MLP neurons of a small language model. Each row is named by its layer, matrix (down: output weights) and neuron, and shows model dimensions 549-612. Each number is 50 + 12 x the weight over its row's rms, rounded and kept within 0 to 99.
A block is one neuron, or neurons of one layer that tend to fire together. Before each block is what it responds to, as a language model described it from the Wikipedia text at the highest values.

Description: Name-completing final pieces
L10.down212:48 73 66 30 35 48 48 55 40 42 56 49 69 72 53 58 48 59 50 59 41 63 41 57 59 43 63 73 46 57 54 47 75 43 43 53 70 57 40 45 53 58 45 46 62 59 58 47 35 64 46 43 69 55 50 50 30 58 43 18 50 47 39 45
L10.down989:45 26 62 41 71 61 46 49 49 53 56 17 57 34 65 57 49 58 52 78 53 34 51 53 55 54 61 58 66 60 59 48 35 60 49 50 54 30 30 39 50 51 54 65 46 45 75 48 37 50 62 46 57 54 47 44 45 33 50 75 78 42 53 46
L10.down1034:28 59 43 57 55 47 33 43 52 52 51 51 47 61 37 33 39 74 47 49 55 59 40 64 45 38 59 35 55 65 61 52 60 85 37 32 64 59 56 36 60 53 42 57 65 87 49 43 29 56 42 57 40 46 57 74 60 50 51 53 36 49 59 28
L10.down1494:52 43 43 56 65 57 62 52 52 59 42 66 43 36 47 46 51 54 49 23 53 42 35 48 39 56 45 56 66 64 44 76 27 53 36 51 51 30 68 52 62 52 47 40 45 37 57 44 44 31 73 42 27 41 53 42 45 55 34 44 52 40 41 46

Description: Mid-word and mid-phrase continuations
L5.down72:59 66 46 34 31 65 52 38 53 62 64 34 63 57 49 40 73 36 52 54 68 27 33 59 61 49 58 36 50 32 50 54 42 46 44 52 43 55 34 62 25 39 42 61 46 44 55 53 54 59 60 63 38 42 29 48 55 43 40 45 50 54 55 55
L5.down139:51 49 54 46 46 57 52 50 43 51 61 46 38 35 40 33 44 54 37 34 92 38 48 61 37 62 62 50 55 52 17 48 44 54 45 39 63 64 36 39 39 28 49 35 49 54 25 45 54 51 39 74 43 62 59 30 44 61 51 49 62 57 42 42
L5.down339:58 50 50 45 50 62 47 38 61 62 48 48 30 39 47 71 53 66 43 38 40 41 44 57 51 48 56 35 44 40 56 44 62 23 43 62 46 39 66 67 87 46 34 46 52 39 67 62 35 58 63 65 37 51 45 37 48 86 44 42 34 49 44 61
L5.down350:54 59 35 59 70 50 53 44 38 58 56 42 53 55 64 51 27 72 36 61 50 51 52 44 50 41 50 27 61 58 60 62 70 54 42 63 65 45 58 55 52 52 56 40 63 58 41 66 40 39 68 53 30 50 42 49 58 61 62 40 54 48 35 38
L5.down600:58 60 46 42 65 57 40 65 55 54 50 64 43 47 65 51 45 73 33 44 40 39 56 68 50 55 45 75 48 46 61 61 64 49 45 61 42 60 57 50 65 44 53 50 46 48 38 68 60 74 40 53 51 48 69 56 41 62 47 60 31 55 53 56
L5.down816:56 52 54 65 54 54 49 54 43 73 38 61 52 39 38 66 52 53 44 52 20 50 66 38 50 56 44 52 48 51 46 60 45 51 63 51 46 61 71 47 64 58 59 47 37 53 35 70 51 48 33 55 55 80 42 36 29 82 53 34 53 66 40 73
L5.down870:53 41 41 46 53 46 48 36 43 60 49 42 34 44 54 56 36 46 49 60 54 37 63 49 55 57 47 52 64 45 43 40 54 44 66 50 43 64 32 51 46 53 46 50 44 16 57 47 50 58 51 42 29 45 45 60 50 53 44 52 58 45 59 53
L5.down990:45 35 25 52 23 65 30 61 45 52 54 57 36 63 49 41 58 63 56 49 59 45 72 62 55 66 55 65 36 55 53 60 44 48 63 54 48 62 49 23 52 25 51 53 57 60 52 56 50 48 42 46 55 53 56 55 38 52 59 45 34 47 44 35
L5.down1717:45 48 42 43 86 38 26 51 62 52 66 67 39 44 51 65 60 59 61 48 44 35 58 44 56 44 40 36 42 38 61 34 43 45 57 55 61 68 46 32 56 57 54 48 77 59 48 48 42 49 54 52 27 25 57 33 57 39 56 60 56 48 83 69
L5.down1899:38 46 28 34 53 61 36 36 40 47 67 63 50 43 46 53 44 70 55 60 46 39 59 63 38 46 11 53 32 46 35 62 24 58 42 73 45 68 47 80 62 23 62 47 52 79 68 60 31 49 47 40 35 33 56 48 49 54 48 38 40 40 51 65
L5.down1997:40 62 58 47 73 60 57 47 47 73 37 42 25 45 44 40 35 44 33 35 50 33 39 60 46 38 54 48 76 58 44 47 39 38 46 69 38 73 60 45 45 57 46 48 46 48 49 41 36 36 56 35 47 62 51 43 62 50 47 54 68 48 56 58
L5.down2173:54 38 54 37 48 40 41 29 58 55 39 41 65 58 55 38 53 63 32 48 59 49 14 27 36 27 39 43 47 50 62 52 40 44 62 61 52 45 51 54 49 53 40 55 57 45 44 49 51 44 69 60 58 61 55 55 49 25 48 60 27 56 60 71
L5.down2209:34 46 45 49 48 34 37 54 74 43 49 45 62 45 49 47 44 51 40 31 66 54 54 33 27 48 33 58 48 38 53 59 65 41 45 71 32 39 48 41 61 50 58 51 72 59 69 61 61 56 42 60 57 34 40 58 69 54 42 38 95 50 60 55
L5.down2267:28 62 62 63 53 69 66 41 45 52 59 20 50 39 57 56 46 56 37 65 59 52 32 61 37 65 51 69 47 55 53 60 86 57 40 49 38 47 68 42 57 39 53 50 56 53 68 48 42 48 61 61 57 76 50 60 52 28 34 73 36 41 46 42
L5.down2282:36 45 51 47 65 49 55 44 45 68 44 57 48 68 55 51 42 50 53 31 59 50 65 61 44 35 55 57 68 40 51 55 09 69 50 48 54 53 32 67 51 71 57 60 47 42 38 67 48 50 61 37 56 73 52 57 53 60 66 53 61 47 52 41
L5.down2806:53 17 37 61 31 34 29 59 57 59 65 33 60 66 48 56 69 39 61 64 51 41 57 48 38 60 55 48 68 47 40 35 70 50 59 77 51 41 34 33 46 47 60 45 72 57 34 57 57 39 57 61 60 53 47 49 30 61 53 75 59 44 34 62

Description: Later table cells
L4.down2621:57 59 65 37 58 37 72 53 44 60 59 34 41 34 53 36 30 45 30 54 56 56 40 41 48 60 36 41 43 57 43 63 43 50 31 42 46 57 37 66 58 67 67 45 65 48 49 67 43 49 43 30 69 36 40 39 43 34 65 44 50 52 55 63

Description: Numeric table cells
L5.down180:53 43 45 48 62 49 24 40 51 34 68 55 63 56 59 40 56 48 53 49 44 51 74 22 62 76 51 57 48 47 58 66 47 34 42 55 48 76 57 53 42 52 43 48 46 60 49 48 53 46 45 65 17 45 38 36 58 44 48 33 44 50 48 30
L5.down217:64 48 34 31 38 66 33 36 51 53 59 42 27 42 64 50 40 51 49 26 41 30 53 56 46 40 58 42 61 53 67 67 56 30 35 48 56 50 59 67 54 61 63 44 43 59 55 60 60 52 73 58 53 65 47 54 36 42 61 41 23 37 27 43
L5.down305:45 48 63 60 68 48 56 43 58 75 43 43 75 69 39 46 62 50 27 36 50 78 64 57 47 43 51 55 61 51 45 52 57 49 36 49 85 56 22 41 56 65 21 43 65 29 27 38 31 51 38 44 52 44 60 69 60 30 60 28 32 66 49 56
L5.down354:44 49 65 39 93 67 53 57 45 60 38 57 58 25 48 29 46 46 56 41 67 56 51 50 63 48 52 54 58 47 56 52 53 57 44 52 55 51 45 55 57 35 62 46 39 42 34 36 61 58 49 53 54 43 52 27 49 41 40 51 17 41 67 57
L5.down560:45 80 51 44 54 62 49 59 33 64 45 52 57 30 60 43 68 37 39 48 45 48 63 50 46 43 38 38 47 72 61 36 55 45 28 40 22 27 46 43 61 46 52 51 48 55 84 60 65 52 55 65 60 49 63 42 64 55 54 36 46 29 43 40
L5.down778:58 48 71 38 64 58 40 40 50 47 71 65 72 63 37 47 49 57 45 45 38 46 65 59 49 67 38 62 59 57 58 48 46 74 48 46 35 39 50 44 60 41 76 43 51 56 53 30 68 53 44 55 54 47 61 52 69 54 74 38 40 20 50 38
L5.down822:73 58 51 46 35 55 31 41 60 70 41 36 74 54 51 40 67 47 63 50 51 51 44 54 59 54 50 70 44 50 36 55 43 41 54 63 33 54 39 52 56 53 49 56 47 81 45 60 55 80 39 76 54 52 33 58 60 52 41 37 42 43 42 58
L5.down967:29 66 61 50 44 57 50 41 52 53 55 47 65 39 50 34 54 59 39 61 68 57 41 48 46 62 41 39 58 65 17 40 41 52 69 64 53 71 55 28 56 73 53 67 66 60 52 59 51 28 53 50 65 43 30 67 43 39 52 57 49 34 24 52
L5.down1203:40 40 57 71 61 42 71 53 47 38 34 42 49 52 47 38 55 68 54 46 52 50 46 60 46 19 48 53 55 39 44 44 70 48 38 50 73 54 38 41 53 71 48 43 56 71 33 56 52 52 28 46 41 35 41 61 49 57 49 51 28 38 47 42
L5.down1247:65 43 46 52 47 55 52 58 39 50 54 47 48 52 56 51 64 67 43 45 70 33 42 54 45 39 46 67 58 31 59 47 52 40 59 56 36 55 39 52 59 73 61 66 50 38 28 52 38 41 67 55 37 44 61 58 52 62 38 43 42 49 50 44
L5.down1376:34 60 61 66 51 56 67 39 41 52 47 59 47 44 53 51 40 43 58 46 50 58 50 43 62 68 47 56 31 59 27 54 43 51 33 41 46 68 61 41 68 46 36 54 36 50 39 47 28 41 26 48 46 48 51 59 60 52 74 40 52 38 60 72
L5.down2019:33 53 51 45 36 40 52 44 52 61 49 15 48 62 39 54 55 61 67 55 36 56 43 40 58 51 51 43 50 53 46 54 35 52 46 50 51 57 44 46 67 42 51 60 46 37 36 36 71 49 35 30 35 61 46 69 39 48 45 43 55 49 65 59
L5.down2273:40 39 29 35 53 45 55 61 41 75 31 33 60 45 66 34 47 39 49 49 26 42 87 34 27 34 54 38 60 44 47 54 55 23 53 71 38 48 39 37 59 52 50 54 49 70 63 54 32 41 30 72 59 56 51 47 56 36 56 59 51 55 46 53
L5.down2345:45 38 58 57 70 57 39 71 47 20 39 65 28 68 19 68 44 44 44 49 68 46 72 39 50 40 62 34 43 48 53 58 60 58 54 55 31 59 59 64 46 56 55 68 41 38 41 35 37 48 61 44 54 36 53 55 62 43 64 73 68 60 54 53
L5.down2349:55 44 37 48 75 62 49 44 46 52 52 66 39 58 51 47 22 44 53 47 52 63 52 53 72 41 48 48 36 73 35 48 51 45 38 43 51 49 54 72 42 44 51 47 47 62 34 53 58 45 53 69 48 47 46 50 51 49 55 48 64 46 41 46
L5.down2480:56 51 64 71 47 57 67 51 59 38 55 40 69 64 62 59 50 44 55 56 47 61 68 40 52 83 59 43 33 59 60 46 48 52 37 62 47 50 67 47 60 54 66 61 43 53 28 38 53 75 23 45 55 38 51 47 45 42 54 81 30 50 38 49

Description: Numeric table cell separators
L10.down869:26 43 63 58 35 47 63 40 39 37 39 52 51 25 44 46 43 51 39 62 66 50 41 53 45 44 53 40 55 60 54 73 43 66 54 33 51 55 51 49 32 44 26 39 59 52 49 45 47 26 29 36 57 33 44 63 38 77 63 33 55 27 47 47
L10.down1119:49 45 37 50 48 42 23 50 52 70 50 55 53 49 62 62 46 41 42 46 48 49 63 53 55 51 28 70 40 44 51 54 54 41 52 51 61 61 54 60 65 34 44 61 35 57 19 46 51 54 61 58 39 50 34 50 37 66 38 62 59 64 63 26
L10.down1973:57 53 52 48 44 37 57 47 53 28 45 51 26 33 39 54 60 43 56 55 42 36 26 41 80 46 61 52 45 53 37 64 38 53 54 50 41 30 35 47 67 49 60 51 64 50 45 46 38 38 51 30 39 53 67 44 47 43 60 51 41 42 53 55
L10.down2632:23 37 53 45 44 63 53 64 57 43 32 62 64 61 37 54 56 40 30 67 53 37 44 63 41 43 63 49 35 62 62 80 47 29 42 34 58 54 76 44 63 38 47 49 50 46 71 51 56 59 50 23 35 37 35 54 46 59 30 46 57 55 58 70

Description: Mid-word fragments in rare names
L4.down1939:47 44 41 64 60 49 47 51 62 38 49 40 55 56 62 37 59 59 31 58 48 72 58 31 64 74 66 46 42 47 75 55 53 40 55 63 40 57 44 33 46 58 56 24 55 42 45 35 54 34 64 60 43 56 44 61 43 73 69 40 13 61 56 50